Part of a small language model's weights.
Size: 10 heads of 64, MLP 2560 tanh GELU, vocabulary 17524.
Architecture: LayerNorm before each block, biases, tied embeddings, normalized queries and keys.
Training: a variant of Muon for these matrices, 628M tokens, 4794 steps.
MLP neurons of a small language model. Each row is named by its layer, matrix (up: input weights) and neuron, and shows model dimensions 245-340. Each number is 200 + 30 x the weight over its row's rms, rounded and kept within 0 to 999.
A block is one neuron, or neurons of one layer that tend to fire together. After each block is what it responds to, as a language model described it from the Wikipedia text at the highest values.

L3.up445,185,228,199,175,187,219,230,172,188,170,176,242,233,190,215,243,247,191,184,222,280,225,203,246,251,258,194,190,169,197,200,186,239,217,162,226,216,151,213,232,206,225,211,163,211,245,194,180,181,221,217,158,157,250,169,140,165,201,228,223,255,216,228,129,215,171,159,217,198,148,191,208,245,171,209,196,207,195,201,200,162,194,241,235,192,171,210,210,201,213,199,202,202,186,183,199
L3.up562,173,162,127,179,231,201,203,230,238,124,159,208,223,224,229,217,174,186,184,173,183,163,186,252,194,175,175,208,173,198,209,268,196,219,214,180,206,202,169,179,228,204,182,227,248,209,232,188,196,193,197,163,157,242,199,223,164,186,253,146,253,176,228,202,171,207,201,238,189,163,156,187,237,179,230,214,194,239,177,196,194,216,221,204,210,188,185,202,164,213,267,234,187,145,175,231
L3.up2043,105,165,192,198,232,172,136,162,237,140,134,218,192,156,264,215,180,205,207,169,182,179,167,228,179,193,198,223,179,248,185,169,212,224,215,190,219,223,181,166,214,208,247,198,181,205,220,282,203,185,191,207,181,228,230,226,276,194,217,160,207,205,203,228,183,132,210,200,248,194,208,256,170,193,219,187,196,319,186,177,208,198,173,230,235,201,221,200,210,252,174,219,171,154,234,167
L3.up2234,188,223,195,225,203,227,220,204,149,153,204,170,211,155,214,183,245,240,160,197,198,213,232,198,200,207,200,266,167,151,179,216,196,148,245,181,194,208,181,182,243,204,221,179,150,174,228,221,228,161,197,154,225,205,194,184,159,180,269,225,264,203,244,229,221,248,185,219,147,241,143,206,219,238,188,173,201,156,211,248,229,195,191,225,223,184,131,212,188,231,175,163,191,182,201,168
Description: Plural suffixes and plural nouns naming groups of people or things, often completing a word split into pieces: commissioners, astronomers, cellists, books.

L3.up231,192,231,176,237,168,267,197,186,150,162,191,153,203,153,172,137,216,205,196,228,178,200,242,161,152,167,186,199,196,218,194,133,162,181,203,234,178,171,184,155,165,278,185,232,234,229,169,232,224,216,209,230,178,203,151,164,208,147,159,173,212,179,196,229,228,246,179,192,226,224,207,231,199,211,134,188,173,187,206,217,170,181,252,163,224,200,210,198,155,232,239,235,175,210,190,197
L3.up285,250,175,164,248,120,204,159,196,196,195,235,206,190,209,143,181,196,206,175,176,256,174,186,158,187,156,181,179,247,237,203,167,209,233,188,164,237,164,184,181,177,262,215,209,171,197,191,163,180,161,220,223,217,231,165,196,214,218,220,189,235,242,236,187,153,207,242,197,249,203,200,233,228,221,134,242,212,235,220,176,168,207,164,178,196,194,206,209,165,222,161,186,212,153,175,204
L3.up1249,180,188,161,213,182,194,165,204,194,260,211,202,222,210,166,165,256,175,221,234,167,197,206,168,233,219,195,185,222,252,218,174,214,224,224,168,224,161,194,173,174,212,200,176,187,175,249,163,176,198,188,186,200,172,213,203,242,229,215,221,191,245,175,195,189,219,247,156,192,214,179,197,266,202,187,244,177,262,203,161,220,191,187,200,255,184,149,199,173,160,228,190,219,180,210,185
L3.up2454,188,276,221,175,190,190,210,154,206,210,183,166,233,192,136,217,192,216,177,177,196,234,195,199,233,203,236,192,214,236,231,180,221,169,145,185,225,153,168,171,120,198,187,175,258,233,198,180,108,189,218,218,235,232,206,147,236,161,129,208,193,262,234,200,225,189,169,137,179,195,196,242,221,197,174,170,172,228,180,229,230,224,149,202,205,236,216,205,175,203,186,192,225,215,213,195
Description: Final pieces that complete a long word split into several tokens, mostly foreign names and Latin genus names, e.g. Platycer-ium, Panathinaik-os, Polynés-ie.

L2.up164,223,219,217,188,204,216,162,174,249,142,223,201,219,233,242,204,191,118,201,188,176,195,136,206,204,197,132,229,241,190,226,196,129,153,187,189,219,240,208,210,225,240,168,218,256,226,185,254,173,227,212,230,199,220,185,268,242,177,184,215,205,268,200,166,140,205,230,217,224,205,180,171,196,251,218,201,165,233,168,166,175,222,156,207,197,203,224,224,171,260,216,209,176,197,212,241
L2.up382,195,205,218,200,186,166,168,209,208,258,187,207,279,188,182,220,222,206,235,201,168,203,232,169,198,216,212,189,186,229,248,164,160,207,188,152,128,239,210,213,201,178,195,198,184,178,220,203,227,215,226,176,210,212,212,192,233,201,209,172,240,209,190,217,243,220,259,239,191,193,189,237,151,236,231,219,223,194,219,231,204,205,197,217,197,207,208,238,194,192,166,185,217,198,243,144
L2.up766,196,181,160,170,174,226,235,253,176,194,180,199,216,184,202,236,157,163,144,200,204,193,230,206,213,206,209,208,233,209,251,171,202,187,168,171,225,217,199,209,167,181,207,209,188,240,197,212,247,198,148,170,169,181,167,180,205,219,254,189,232,228,191,167,180,242,188,182,210,202,213,197,215,140,227,187,214,198,175,218,205,175,205,182,234,223,202,183,152,205,179,165,233,180,215,196
L2.up1189,226,257,179,268,217,211,208,204,201,250,216,165,190,209,198,221,252,194,173,174,215,226,222,231,211,211,198,193,182,237,185,257,228,254,171,179,180,198,213,181,223,256,198,131,115,194,153,215,236,186,196,162,173,225,238,178,180,239,206,204,240,194,211,197,144,210,191,224,179,187,203,172,195,203,205,177,149,165,211,200,148,185,175,198,217,213,198,190,226,163,196,148,246,229,192,226
L2.up1692,237,198,209,209,203,254,200,170,206,207,184,161,208,180,177,209,182,159,184,192,182,208,167,217,233,212,259,235,279,227,201,187,163,187,208,181,220,187,229,143,218,194,263,191,185,238,192,207,178,200,226,141,214,159,205,179,212,216,206,204,190,227,214,190,156,196,208,225,139,226,186,221,223,207,230,221,205,163,160,168,235,214,164,198,187,165,212,244,189,165,235,224,221,196,177,210
L2.up1714,171,190,187,200,246,218,168,206,181,186,190,204,195,184,201,236,225,163,219,190,175,201,156,212,222,220,240,150,194,209,152,223,237,194,195,181,151,186,227,170,215,182,226,169,148,175,148,172,168,200,178,152,203,211,185,192,220,194,190,202,164,159,203,220,193,200,202,146,186,184,213,243,199,218,260,171,208,162,211,202,196,188,133,163,203,168,184,198,158,159,239,155,244,179,187,192
L2.up1781,177,221,169,206,191,234,201,200,255,179,239,237,218,226,195,231,252,252,260,208,142,204,220,216,213,227,233,223,187,243,255,187,140,210,233,187,200,172,244,199,219,250,207,169,202,244,249,203,207,209,185,160,249,196,204,170,207,232,217,202,212,172,197,213,202,184,190,199,134,195,224,239,160,204,225,165,192,206,239,129,233,194,191,186,196,194,231,204,224,192,211,217,235,191,183,190
L2.up2152,238,131,186,226,188,167,245,193,186,207,224,213,178,206,198,209,183,202,209,202,212,248,225,199,198,167,200,171,196,205,213,238,122,250,228,199,156,172,234,166,218,169,203,159,183,202,200,196,222,196,209,174,161,212,188,224,228,222,272,176,179,212,201,232,173,245,234,160,219,230,188,214,233,199,200,220,253,188,178,156,234,196,183,179,228,237,246,221,195,236,271,177,204,220,193,208
Description: Final token of a multi-word name or quoted title, mostly closing quotes after song or episode titles ("Let It Be Me"), also last word-pieces of foreign names (Kadazandusun, Surulirajan) and words like School, Road.

L5.up25,161,161,182,181,183,205,222,203,225,198,205,195,203,224,190,189,234,172,148,228,204,199,207,199,184,212,188,196,227,222,189,231,209,140,166,169,191,207,225,190,203,191,202,185,226,181,190,165,187,147,208,158,210,217,173,221,184,224,219,170,207,198,208,241,172,195,152,204,166,207,182,273,205,204,165,187,167,187,189,229,202,210,236,183,220,147,111,254,204,169,229,195,211,192,192,219
L5.up1968,142,188,175,169,261,178,215,232,202,180,177,189,232,186,193,167,251,189,186,200,163,167,199,195,235,174,170,195,238,267,241,220,233,180,144,146,192,235,218,132,249,190,188,194,141,197,214,177,206,177,239,188,180,223,155,166,185,218,248,195,195,167,199,186,205,151,162,173,169,272,187,221,166,187,185,211,141,201,181,185,209,207,220,224,206,164,221,233,198,244,194,225,210,182,198,208
Description: Plural count nouns, or their final piece such as -ers, -ations, -ies, after quantifiers or modifiers: fighter planes, two supermarkets, three districts.

L5.up911,226,192,172,248,180,147,176,178,223,185,174,208,172,176,196,179,207,229,224,211,246,157,245,180,169,225,257,162,198,164,211,170,202,226,170,165,137,243,214,217,177,224,202,229,142,225,148,209,193,224,223,153,226,195,145,184,293,255,221,231,248,210,226,219,208,218,215,177,205,249,195,196,164,240,183,155,132,249,184,138,210,179,206,200,217,174,182,248,149,176,206,226,165,186,186,160
L5.up2253,219,194,173,228,226,187,153,189,175,163,179,198,238,231,205,181,216,141,169,216,183,251,247,199,156,237,151,178,171,228,207,255,194,168,192,175,204,235,178,159,165,261,274,199,160,174,220,184,138,225,209,183,258,219,183,183,222,136,228,156,250,180,243,177,203,209,165,198,222,149,246,220,193,192,165,230,201,196,206,198,180,214,256,156,162,226,225,188,194,223,278,193,178,203,201,198
Description: Word pieces inside non-English proper names, mostly South Asian and other foreign people or places, often in tables or credit lists, e.g. Satyanar-ay-ana, Sath-ish, Kham-ana-ev.

L2.up941,147,230,178,250,202,184,167,225,199,134,167,219,194,195,197,218,145,203,228,195,231,245,172,141,201,225,159,234,228,251,209,180,212,152,188,147,157,247,200,213,165,178,214,219,246,196,219,140,240,175,211,158,173,220,206,194,210,225,221,202,243,255,201,209,214,202,167,163,204,200,174,174,251,182,175,177,229,197,185,240,200,207,214,175,170,153,155,173,206,186,184,204,173,190,189,170
L2.up1283,156,267,184,245,221,231,184,204,238,201,217,239,216,190,187,182,147,173,211,202,208,204,170,204,197,245,163,224,202,243,199,228,210,212,198,201,213,212,224,207,218,195,205,149,217,181,206,230,213,202,195,242,157,158,222,145,194,207,213,171,227,224,211,204,197,242,141,243,177,186,246,252,200,194,174,146,217,207,243,149,196,215,218,183,182,241,147,156,186,212,232,204,203,177,251,118
L2.up1310,152,149,198,217,245,218,171,195,205,132,170,208,207,187,238,218,196,206,195,204,199,196,213,193,205,153,174,209,207,223,245,192,213,180,186,145,131,221,197,189,175,182,236,227,174,149,226,234,162,197,227,211,166,174,194,236,223,239,241,193,208,242,197,218,195,177,247,181,193,200,182,231,164,211,151,166,139,238,154,214,169,190,202,197,224,179,231,250,183,244,239,206,162,150,251,228
L2.up1706,208,219,247,252,173,201,182,223,240,196,146,157,177,167,213,202,171,202,246,181,163,228,183,230,126,218,196,205,203,239,224,232,192,186,197,181,171,209,197,142,242,220,182,191,209,166,224,181,221,203,196,222,228,213,214,198,169,226,191,229,174,229,234,211,224,194,179,185,217,191,242,172,173,224,184,239,213,204,233,133,227,226,187,173,214,210,186,220,171,225,237,204,192,196,239,227
L2.up1919,200,224,170,198,226,252,252,176,142,156,240,189,144,233,181,183,185,174,233,171,148,244,252,187,234,182,223,196,206,228,210,248,219,213,265,183,273,152,171,165,214,195,258,167,179,147,149,213,226,196,152,182,189,173,198,217,250,195,188,185,221,184,198,198,174,188,235,195,219,193,250,234,240,208,211,216,159,218,235,127,223,212,200,221,196,138,247,177,144,257,192,209,178,187,223,190
L2.up1962,217,200,182,169,205,190,232,194,193,197,206,229,237,138,216,172,161,215,176,207,190,236,215,161,221,172,201,215,198,150,202,203,214,208,160,149,173,238,195,177,196,189,197,225,205,212,218,176,186,226,202,212,195,200,177,201,159,243,200,189,160,152,231,170,234,197,209,232,233,174,192,264,241,178,190,250,146,189,219,214,193,196,278,218,224,205,153,284,183,202,210,276,203,169,239,165
L2.up2018,206,162,200,203,188,182,201,185,205,177,246,209,203,255,170,198,193,262,177,195,225,206,208,113,248,186,201,223,261,186,164,164,203,196,189,230,225,233,180,185,209,142,221,218,214,197,207,179,155,153,192,211,215,182,205,173,191,231,231,184,132,193,228,180,178,233,200,189,204,198,215,251,241,231,116,212,225,210,160,190,199,229,181,187,230,247,222,264,158,191,243,126,190,125,204,230
L2.up2366,183,226,223,182,201,243,208,206,136,211,212,156,257,143,206,228,206,180,187,173,181,206,203,220,157,160,167,194,203,223,215,190,225,164,185,208,191,233,210,139,234,221,250,227,175,187,248,156,204,177,213,178,216,189,158,137,234,214,226,156,237,233,157,179,237,196,169,220,177,228,195,228,194,203,224,158,172,168,190,239,220,232,162,228,214,233,273,179,215,159,199,226,192,193,151,196
Description: Plural nouns ending a noun phrase, mostly groups of people taking an action or receiving help, such as veterans, patients, citizens, people; also some object nouns like chambers, tones.